Weights of a small GPT-style language model, trained from scratch on English Wikipedia: a variant of Adam for these matrices.
MLP neurons of a small language model. Each row is named by its layer, matrix (gate and up: input weights; down: output weights) and neuron, and shows model dimensions 128-255. Each number is 128 + 32 x the weight over its row's rms, rounded and kept within 0 to 255. Numbers have three digits each. A neuron's up and down rows have the sign that makes its largest values positive.
A block is one neuron, or neurons of one layer that tend to fire together. After each block is what it responds to, as a language model described it from the Wikipedia text at the highest values.

L3.gate508:108128165146140156098150106120155090133164126139165112134137102065086150177104197132122187161139144174101130145143133127128123113154129126178145174084090107162126128092060124093142128174130164137140127075155119123107084138201137082098122145154178107106162111113127133191089098153083128106047110165104106090127109102102154125104109106171153055085141168118145149148111107131112098071200
L3.up508:164195179177174138101147156121144123101144143090151099105082121098130090165121070161153091141074110128195121143128109162093179145088108141083176176085188153082162190208109116162162097143078147109157044127104105111112143126161123111079121111177087123095118097161079105112226121148131103203140124168128153152129150167158148112120170132112138120110146116127138160113132139113118157136074
L3.down508:140068086095135137149116142108115118110145081150108173176131110107134154056085194155135174100120120132111120139136129094174075115131177151116090142118071120148084108083073137082130142116126164130130210138132144151149094106081091091177165112127147147139156156100138118151095136132095134033082086086118093154146102075106099112153107137125102119097094154088139140085160055142133127135214
Responds to: Infobox and layout delimiters. Colons after field names in dash-list infoboxes (Genus:, Years active:, Verdict:), and line breaks after headings, table rules or list items.

L2.gate1:094077059147121135173144208161120095135131112139143105122177136111133194151119112157157092113119142169103155121147169083131090134123035155148136133127092146050078079122113063132151083135148100125129124100134094146087140123148128152069075089126157115094152091128126117127136119109107079122156126152122110107108093196058097142120113144095087103164083135143138098158125127108110090197068
L2.up1:143111140148121133113107127157134124176128110173153112096090122129127140168099153138164123113103106163079107055056129119115125104141078116112116086147127097118231125141109093100177145160126092171163154093130150150136091183145082058112131106181162111076130080158127105169126161121136090058087119150128147105164145143109116156163179100143168077180139119103142147134224151123107135198099
L2.down1:213152140097145070107112108069137176132141108128095123120156104125114069098210121117132165106113155091155132205080203103153192161074188055149170133122137105092084099147101159113107138130112141129133149140142198107133105162158125077116127161201102108137150152081105123172135154119143092144068088086121185091098181090135119174129070075148152102231153129100138115060143078144122155159086
L2.gate11:168116146176134177117109107065222095040166125122131124178117131113090122109183106058183073100126100160169104134131110152083151145123092141115148111104137124178082111118120139135111108140081115083136088139113216152169096096094163170085171072124121133111133087150090111115148108120129159069203189145134190127111125140090141100101070155166092126101130119097111108127096123100133119148079
L2.up11:165000114186079110148136138119114087094191177142122134100075114087109144143137112162099118117106118196157101081122121166100088168114122114092099149087098151192130100181063127180125130091079096140141173100152122112119165137128151087124157112150135151089102081142135129117156142164179120113130120127142167177104138110181131139103153071080133142138095152151089130121065112105120140165149
L2.down11:157112154081098157101200092133053103141150124123078136142095117194084099161094120183076185140111113152127125159120150123136180134076189143154103117165135096101218108155066147131128075153136109107173142129153058010131167137136144103174115133088129138141140099116148153107142120146131154137115176171177064147127166161168100121132123105110086098143085141190140106166129107140123154094145
L2.gate378:125138124120112155129146113118162135127172104091150126084109135121143134173121067175100168114088131192087110116144152138101105134144129224145201084109102172144087134123127153122182168125126110151136092173164109131118209114136100108130128115086131107115143118143157117140064147131149158136094126194130161145143150127124120064207072157187102129154168162127121120161076146138138107076094
L2.up378:163111143115110138082130169178159133110109176214134180075194121111080167053150125079118112151155124142148068131121113140078099146173115068149155148134155128146128148118098150175151172123091124114080105159164175036122152099126108073087075126153168102155144086168099113112098125137170103082147175127224175144108170177146137176105146089187148136125167154108115095219175115159163077112115
L2.down378:126141133116130113183115090112076121085132123082087150159077131202174098126126152170109125137115121118128187136126156153188145133084105176108132112127145103118148131135133114063117055133159140110145149115065095177126120157147147173137147085148070145074159141068209169140169105133076136136105117117041093146138109084122145064081105136084113086085065125117115148056134122114078150092152
L2.gate624:115083133122166091131056131107168114171112100135136165160152123105111137159115152035123159100141153126153149105166108133148145099132148175126166159135152116162089107048135108150156141148111148110165132167220147129137104165177127163142130177122140103118132183103107077163179150136164164079174129075162129125156077160086097134220089168133126149148096125145121122113157139083108164146156
L2.up624:100083114130115090151094130162138145152095112139166189151121124091080103167160173095120127154166132149130138116150167125144083142122160208133136193171132124152124091080137138187099082126112187080121125182177116112128085173124161126110150179105154102063129130141088149170213130199187190073141160129120118129141109101087108143209078106091122120119095139158136098130174110114122162137136
L2.down624:150158155136138161143231077136132163081117169146093136067092116118126146121114137233168126127115121132105132132150118107166103134089131099144120113163134171059117153170123151153099084131139138131135143136093124144146154121129113058096136158157120142152133088214123132088136143153111149158063212185124087161114163152127133115070145119138092086087162086101172143156090126136116108097151
Responds to: Line breaks in structured text. Newline tokens in structured Wikipedia text, often song/album infoboxes, tables and lists, just before a new row, item or section header.

L3.gate458:091196117108111091168152099153126166140101134093155099127132115207133165155044161162206125081151119117085119092069132063190109078169151114152098146086095139074088128107108138117093092105171136142104049123092109090156165152115107108142069120186116134071060105104156124143159123096163127096135124079143155174088101130077137020132118140144140119142132099123128159100095153133120098153124
L3.up458:066128120109163183069159081167123139141151125122149133079109117127125142157120120108143162098143105137111110089127161099109114107143115141102132168104135181167101112105128155151226143132094123189114176116119146203119105116118169135171154143182150146123133109162110115183135079114150134159121158115111124054087153138095131166195115118136169135151086158153124108174131171163149108100130
L3.down458:173105107168082133137105146073155136109095108107109089186172107112139131125164150116099137122112154113160164160159098185107128161132147116148155100122097144130131159136118139101018114096131151106157106119131082117127110133170106139104099139088116109121101147096137170066098168137154132185132101125151135171165102107155116166051127127137099162138150134121150103119147107115151175185108
Responds to: Standalone "s" piece. A separate "s" token after a word stem, most strongly "runs" in route or path descriptions, plus plural endings (buildings, houses) and mid-word s (re-s-idents, sub-s-equently).

L2.gate53:070111154124123131058124102144108158091090134149171096085140141142156172196142135075095108124158149064118207118126132093181130113192151093118097084125098096136085143176186143128097101169146091153132108128082156152099134137097120117145123101114141089162079148087144112137144122121178146118059169141127117184141140135160144093130130167089100122136134177145147224150151135102131132151152
L2.up53:144080074121193141142147109148122133139123117114115149117156116184139118097134132133141153102129077185098066138164207127153133149070088121095156152128135113062151086151124180135158099152125122153104122153097108136119138109131167106157074117165121093190098139132062077102176109116116137123145140143044135177131176152118117148119113093147159126126141093155046129119121093094149125142081
L2.down53:116169178124078131146121101136134127108113149122129117167127114104144140185118159149126121143150174133199189112140108133095131094164163118164107070101153141171111187123132086104137103070107162095144115103135140157112113150133099154091142155103161175119109113081217203156142153162128104087113105119193159041105077115173109139131117136120113064155134181131226143129156176128118172135163
L2.gate396:131188158178114081158149138141152152173154204179152117106113140119125159038107120055137128085170150131121091101087132150158100112124168070117091123071126176116119119128175110131133115162128115103032120121143144098159209103070124079174163156120111142157083136140127127092121156127109165112147117180087159138120171153097146083175156096122158129114209139115145174185084142148119074162140
L2.up396:113109149165139110121169093105156113150140153117141167101101109096128187139155145135199123151135133148132061167143155135056153150134144146092120164196148109121139124100122079118192108145134112158135099149157130062145216111139138136139144119076142086127075150162133072092142131172162058084081115189147155170124129082142168138169154156122094175089145123160108129157073133097187089144137
L2.down396:155150121096124154088106169152067121067105113124092109146126158114139096109085130124094126132125133123129179091117105139182080122055132129151153122101145127131100142157110169103075035114106167117134139111109097163131060144128126124092123125178093161113122108101182182142132113079125148143164211095110106059135120151127109124096070068150143112145091135109173144092195113132108161125109
L2.gate410:126175089142145181103161120113115155184083126143142154200150110178161112115086162068176139154101183131141158177175171170184138090124160075155082104108178155114115130110124107177084056122127083160107161101161130109154105181115123176131123127099070080140153180128107171137141087174152112141102128141127151047101153106122128172172139137115147096066166137145119165163132127087107158124160
L2.up410:108197111178131127141115072151142141127166122199179101046126136123169158127095170069130085062152151149147142056155114110075141110155137169129086116131177094189163134212135092127135121091098066167135128105158162098159141095087101097119115151114104066156112161103157109148111121109139126102143073138144137140111136110142144135157111151133181125157159125059182207142117168144130120090104
L2.down410:143040117113094168128120164136117069136122155089106155111148172105100162095112112180089105130132118104118127110107065133141131120150118129148180150146151112141126139148164163062157144130133168136196072161092152163114119063141155124098129118147164226079123098151176118116148121110133128135148100107142105165126108149151157164086150118102120159133082082115096089118160081207138104067115
L2.gate471:113174106083133090105110122122141110151073110104120113136161129172154145139148172061145119121173152127132175178161139049145156052166090123161131127143080132125131133135128086082146087114149139133145131083072101141132110133148118132149138101105143146121110123146152158179105150155102137112099156078152169090069100153153154068118118130112109121138064103152125093159118157103134141202158
L2.up471:075172062135114129115137137133138119146140151099141086194139172155161120134126154112120103097191145103128155156098151099139168098141104125142104163118091130079151074157147086086125095084148101103112148122044087118101097139126121143163170125123126125178093140162163151147120131146101150124105151109084150128114113132088193099127102143105118093121134180160122118142132127080093149160163
L2.down471:184057178126114138138149123091092140113203068129143127132087111074111125118155054194062151118083121145142098053132147165103147164104158127117106107068154120148150096117105172151117134169119127144161117159155142131081129136167115086095082156136132101134198137123125073107103133081142130110168142188131114213143163121112072144106139167135149150137164157136128178079116095109136131086115
Responds to: Split-off letter "s". The letter s as a separate token, mostly plural or verb -s suffixes (districts, sports, reminds), sometimes mid-word (landslide, census, Arkansas).

L10.gate166:118162142166156143087113099083160091086096107099123150132111133147148123137172120186096171117089141122154131133106138144133190170129162078105171109115077178146103165125172086181107107136122155177140180110118129164089141087128110113118131171084150071119118106147176166081188096130139172123159124137132125128170139224105096176152153139154144127060080144172089149131137093139184080178139
L10.up166:120208153114155171140170129192140118124060121075140063127191136081157149134153152126105152137159097191102192129157142163162152118158067139165078135185131175138138111106138084154127093106129116171078148162149128150117119139107080102141156127127152180119123108093168135144122115091041113069122132199093142134121132171155165116113119134139115092128065086125113099164162143087160096153107
L10.down166:161134050100132102096132203100172067062083131161111141103133071065151121138185102099148123137100146109116167102156112141161168135149184117099102118116118121118137104101139110053161094155120151165127122145110066171159084182132152070141133095127075138113117129160068163080128168123192104137139120085098086101187106096169057091099130140127161193147176103139181189118169118122125124103103
L10.gate350:091138132150143146093159131177153095136099174081131099140162128125134121165128102149101132111165130153127109157121109160114192123144171073101145066123177100068084127097112108105113124106074144133167187153094115150140117124174125126145096124084141179104076156170145145139078096121117152107121113135122155157144151185155178146118111118141109111159137126152111188095187131111126113136120
L10.up350:110092148183101136153110110123167094186100144107133134147137134177119122064129179156126076127141076166118112111135128088123151093146172118068101137130053195218115156129134112122134110140130106101160090092008141182137143174154159103120117048120102166097086151112154100120071047145135061085100177122139126097175120141111179123159146144102074145128151124113148178148120149118129119119139
L10.down350:186139117142121102144167162140156150150128141155099106110082130098185206102163075101176153178109137099129130123082126138145198174131148148150124112165077140103125102073155111095088128116139166163126113100127117156069101126124146134069102156146105132150161068132101139137158188094149145132118133100138071145123128101117096083075146106167136114121147060081102104121073145133142129104110
L10.gate353:148107133164096193125140147074110095070130129047082125153114106126116158123105064174120119118145059135176082123170079164126141158090158139170168127161157078103058143157105141119041147151114130187044077123130127083139158095118085106065176136079202115128154128085162163146135132148106214067137138123116065113151145133133087101210133130126174131121121067162104165109169123086115087145117
L10.up353:138139149104104096132135110110100098101160122079163090135128122126122097137163154169123090122085157093170077139151143207165198135176150169058099087136123124181177090136219068138134188146129109127160127121115119131048182155148088056093065146111108057093136129115189146136157136145150166096123147168187149136160114120065115111095170174153133114158153177135152083151164119106180195145106
L10.down353:136176128105179127128096121111165151150106102118110144150173072115194130138168143132126147169140125112190143105077111165121116115111100129120088118032135115120161098114115140141118113161089224093088150121131084128151141127143108159149125148151169157136143165133169225093094155082115058135173116134167168090174136164151066074144135138136152179131100103135110144143144139119104172130112
L10.gate435:186109201114140161071134134122070140129075162093128139105151075129140142102172080169126151092136095155128086099155090210102209143149214171130150111098122136062134121135106119172117136180103129135088084121176082160146120119118098100105108139120153147173182106141150098078141156111128160094123143133122181210138135099099167110131181142134115126153127137159118115120072140119150198146141
L10.up435:124124120175180105083061152181140099153114136150123150189122100070088152159187154141103054141124066109117125154109139092072158128153141090103118147098115117043087071149118076155120120135111099189102179132185129123132141107146141081101119119139158062103148085120056193141166081111093127118123128119140141089106129097106151070184118118095128091091113082106098152154113130103145174103137
L10.down435:194119214094116184107152158132132160111113149114116115035127090090123113121104048112130146104154150120149101110144133135166126084104179124099201134164116144150127201094114173107154128188089177117128096148119083144120108126126102135148148111090126134132082122089148112069096160049143113146147135140170142174179127149156119119114149134145157104158110177164109129086047172097157134135071
Responds to: Plural noun endings. Word-final suffixes completing nouns, mostly plural -s/-es/-ations, often in section headings and lists, such as Award's', Memb'ers', reception's'.

L10.gate375:144128076080149140140079179102125136136201103038189100100164124067201168165084147184123148195159182150144093057171136148143175149119119109116154139154085129117102199117103126169084113159115116097152203134110170130142137161153126128082116114160089136104162066173141121219093090166104133071101166129126130145136087118158094097157138133160112092152152135143133136154110176165118156115198
L10.up375:166078164181107064181130112134216113134128118190154133164100116101106162123133132153113095130079091179120152132110145099072141178198155196147164132085063075174123126170119091098104079073135099133120153132133103142083129087139101136143161184114126146139145137178098085110131142110134129130175072123142173117137123087116148156107098161171143112097171139099125143106126079140081067121190
L10.down375:147160164167140114091100105190171165128120127134176175160074133154112110089121130068168158195139082103144177210126124118191100062121101147178138121174149165097164099174126115080153156144133122160105100156121102111140127160107123073125154157106177133142173176182111146123148149145098125072167162098148167117201093082103161159162159050137144148148095103154178110131098177105123074097157
L10.gate397:125159147088121159130172144073168117125135147133087159120064172098106133151120120108137136117154126125092089166128113104144154102125115141131113139169138111104139111086122163077152104123123180141139125116127102174161119178196159136138112097072134098114166163102145191147139073186103114079104182162103155104110086157128075167112145164163057139118187184086159115090159114122107131156138
L10.up397:140143164153090146074130124193116107124136122136148080111152135158128093042104176160208152111153157142148186142127203096122139114120090136158138124121139109089115108160130105143069096179144171086116160123151087166152142091077098051092132111158105096134124110149190141116063037115073123179065135172102133163126119112103135110053105105120122098080145098137053137120164102123098120115120
L10.down397:160118149111142111191167086119149210123146166141149107155156125150130143130090151080129090131118139202148203150168161090137110185046144118140152141079123107105083100228128129150168144110123182133082126154065131156101173138095142124136109120170113120124120071173172137147138133124154121166142077150127167146140171134121137081126104140137123000145140097171137081140084125108141108134076
L10.gate465:112170148113135111165119122147163195093140092084189134129131172095164147161108125116137140140189102153163117077167207047136123169112144180140169140179096194104144164081098071116081098117141114100071119152126140118105100142168145094095144103163112152039168129057088113122117131166151136144137194145127144169121109121092093130134165167137140046134127179107115129200079120088173117158132
L10.up465:111147074088191108109135130163106085151151094152132142111118121129131107122138078122128114148167139181080067121205174127119157150154150143160133151125099097119128090111116110117092079100118144094115119150073102106130150187133140101149135096141163129172131222126110090181156069122158116122122105149112167111140167088105165125140073143132081139164121159119116148135160148092107128167147
L10.down465:147112192119142102120095145168118086101158092116188149147119121132078153088123160119106146156251140133125155090102125156134136125134141199172174086076108142141158107149127123136128203126124078094121144107201161135143120094126102179094117138148185131084099120135119126152175139131091128072138117176124127144029166110110142170089115130143097045202111177150133143147074172086186112120170
L10.gate670:106136115168110178091113125145130144045122135108120184163125156126104139115120117064084134148174128146121124098132102122115089153084154144161184111144099094074116125050077104153132158104084157138157113065088131127146135158164122125160099125074160121140189133160151128076156062149128145086125146145162175129103095179166079189208143113217180195096139149104163106138170091161122085088119
L10.up670:105114143136204142105165132164160103161097142119122159075120166149179107077121130191135154139115178148123159154132145149128142112166065103112097145117148148099149081198151089118094106158163133133176131093138133153154116129189163077175126127154149140198093073188188109118177087117103157175056132189059108177154144120105138115095124126112103071083162109132090184122167132132096185077142
L10.down670:072092147203138188158163105180163139097123082146207177196128115247172106123102138140101144105179108116193127131137155137145109148125133131129126134124159133072102154252125127107113127129138112147124129129117118150155117125132124121171135143157157133159114160182176140129150161110104132145100089139155124157149119144111148149137110123130094000109150077142123124141113131158102186105143
Responds to: Blank line after infoboxes. The second newline of a blank line that ends a list, infobox (- Website:, - Counties:), or table, usually before a heading or title such as "= Twig".

L2.gate273:128133141088121102154073123097137196088192108104140084071124074153128126088133111129173139123144107116173120101091138126152130126108098131092070157160134080159168125154149164172114060120128107120074137149120126134072148183185217113119132041173104134126138125113114123119154145141165175100166104157122162133145204120138138079077132125113158122089135158088115116150130133165103158161083
L2.up273:161164172151118114162157090147083108092088164141159170112140171147103154135075076114228152113122140083122107097109130116143118105143150164111098146092119053141169108125156141120066094080179076122140048173113129111150141135062124151096152165155160139134128189097148158127130155211152119131140126140123064167114107128164121096083088129070159106128141167080152118097036123150151109147153
L2.down273:123070084133177133105105159091149122110138108114080100146115125072173138134150168139045069083157162177106152186114133145173139087113118114189138061119121188108150099126130102139162167161119183148123172060145159154088115072134101094163106114052140160107165126159134132119110122071115151110106113120159165113182160175066110147177145136158105142147094074126096129129237119108122106093155
L2.gate307:114125119099147050191174133078118167142095169168137112070124121118087101140148151108101102121095128142184085087143156117130087217169197112113213096142089083137117088129129160198127160088087103104144112172114100157100117143062198124091107143156112122149141119163090084149189156145112140183106147164124122188106118228159152050147126127101178129108145116121103080120105128140146097138106
L2.up307:150197136091128100123194099082146143148146125138164141143068074133166101137102106177120085127134097136139080100098154143150118116126132138102146118157164146120143161143146181114103144129135120077150096166138088182056146080111171085167148102080099181125078116158155106137139119146120113144133173129102125120086155148153075083087101151176138102167122116108056149091084128116124089149141
L2.down307:134112112188127180106106177166135107098175130119085138148167132118173142117130107124156156121141111093115157172122118148074170000162071135145112177097152176144118175134139091110109117165159126105145128081140150085155109136137152180107079134134165092061141115103165189096107107102123113108137102097142129088155089102082118177150142192145102133115068125121164144162140113129137161164143
L2.gate416:126178127113120070127157131134167128167144124161138096127090111097188153142123102138116114143110113063084105120187180042153134067127078115123124123115145163140092127151095079078131092137176161128177053126156085156054120139129160153079134100172174134176121190168127123129160126134154139136155131164108136105149149121104105164117086108151114133119157144128171103083128145127114108154141
L2.up416:141136129107149118178153171144136172104137104117120118063128137048165158145096198146115141094127123127047130064151157126178116117170170160078132167151164166188087149155133113129133112149146151079117137108136138108114155178137135067099171154134083125152152087124140160160156121157159140137089114129086111117125130073111131111113128136183118115135131185058110115113160133147110157105195
L2.down416:134105132158110186078100081089055123160094125126094175148107142160054098149104117084182103142127142169189127163077107172108137204151121122179065113087102128103130101064107183153154148137077098148134174137119140103209110119105104115174125174115104147097145084131116130112096141118111062107144159144136117116130143150137170165099170136118120128114134106152106138167107108129136171102090
L2.gate698:168123148174118098125188066134148158147143120070150162143094125113194161061096110162090131138156196110129173087064215137156111110152140170114151064115096124115097156118130147073107137108185086138094143148166148141124112173053130120171107115099127191154115129116095082141076114192131165174145143129148174100151184162129086125133098148145189082140134140144096149165130146120153101176127
L2.up698:131104112140066169168137147111137160093101094072155133135150137115119100151103097063127104132110124083115112104101149130122116181044123070111107182108173139089106116149202125128120131098110112092092088106111067091154142157103161138113088165137140120097099162142080121076132198102119079108211143113112132140122151125183123124105075114109123186153132126153150078122082100174085154157067
L2.down698:099180105154187101084087164142144087101143150187074144114117122106173131130117146191134157100139095184133134154158119134144120112175110153124129080131056154158169119085065140113151164133085167121164166125118160163086085117140096127117140078128132130106183093136159134169120042127120128118050164157131097094115118132100133103129160147136104115107121127117097113096149162104167105106149
Responds to: Adverb suffix -ly. The word-final piece "ly" that turns an adjective stem into an adverb, as in complete-ly, great-ly, recent-ly; weaker on "ly" inside names or words like Bever-ly and Para-lympic.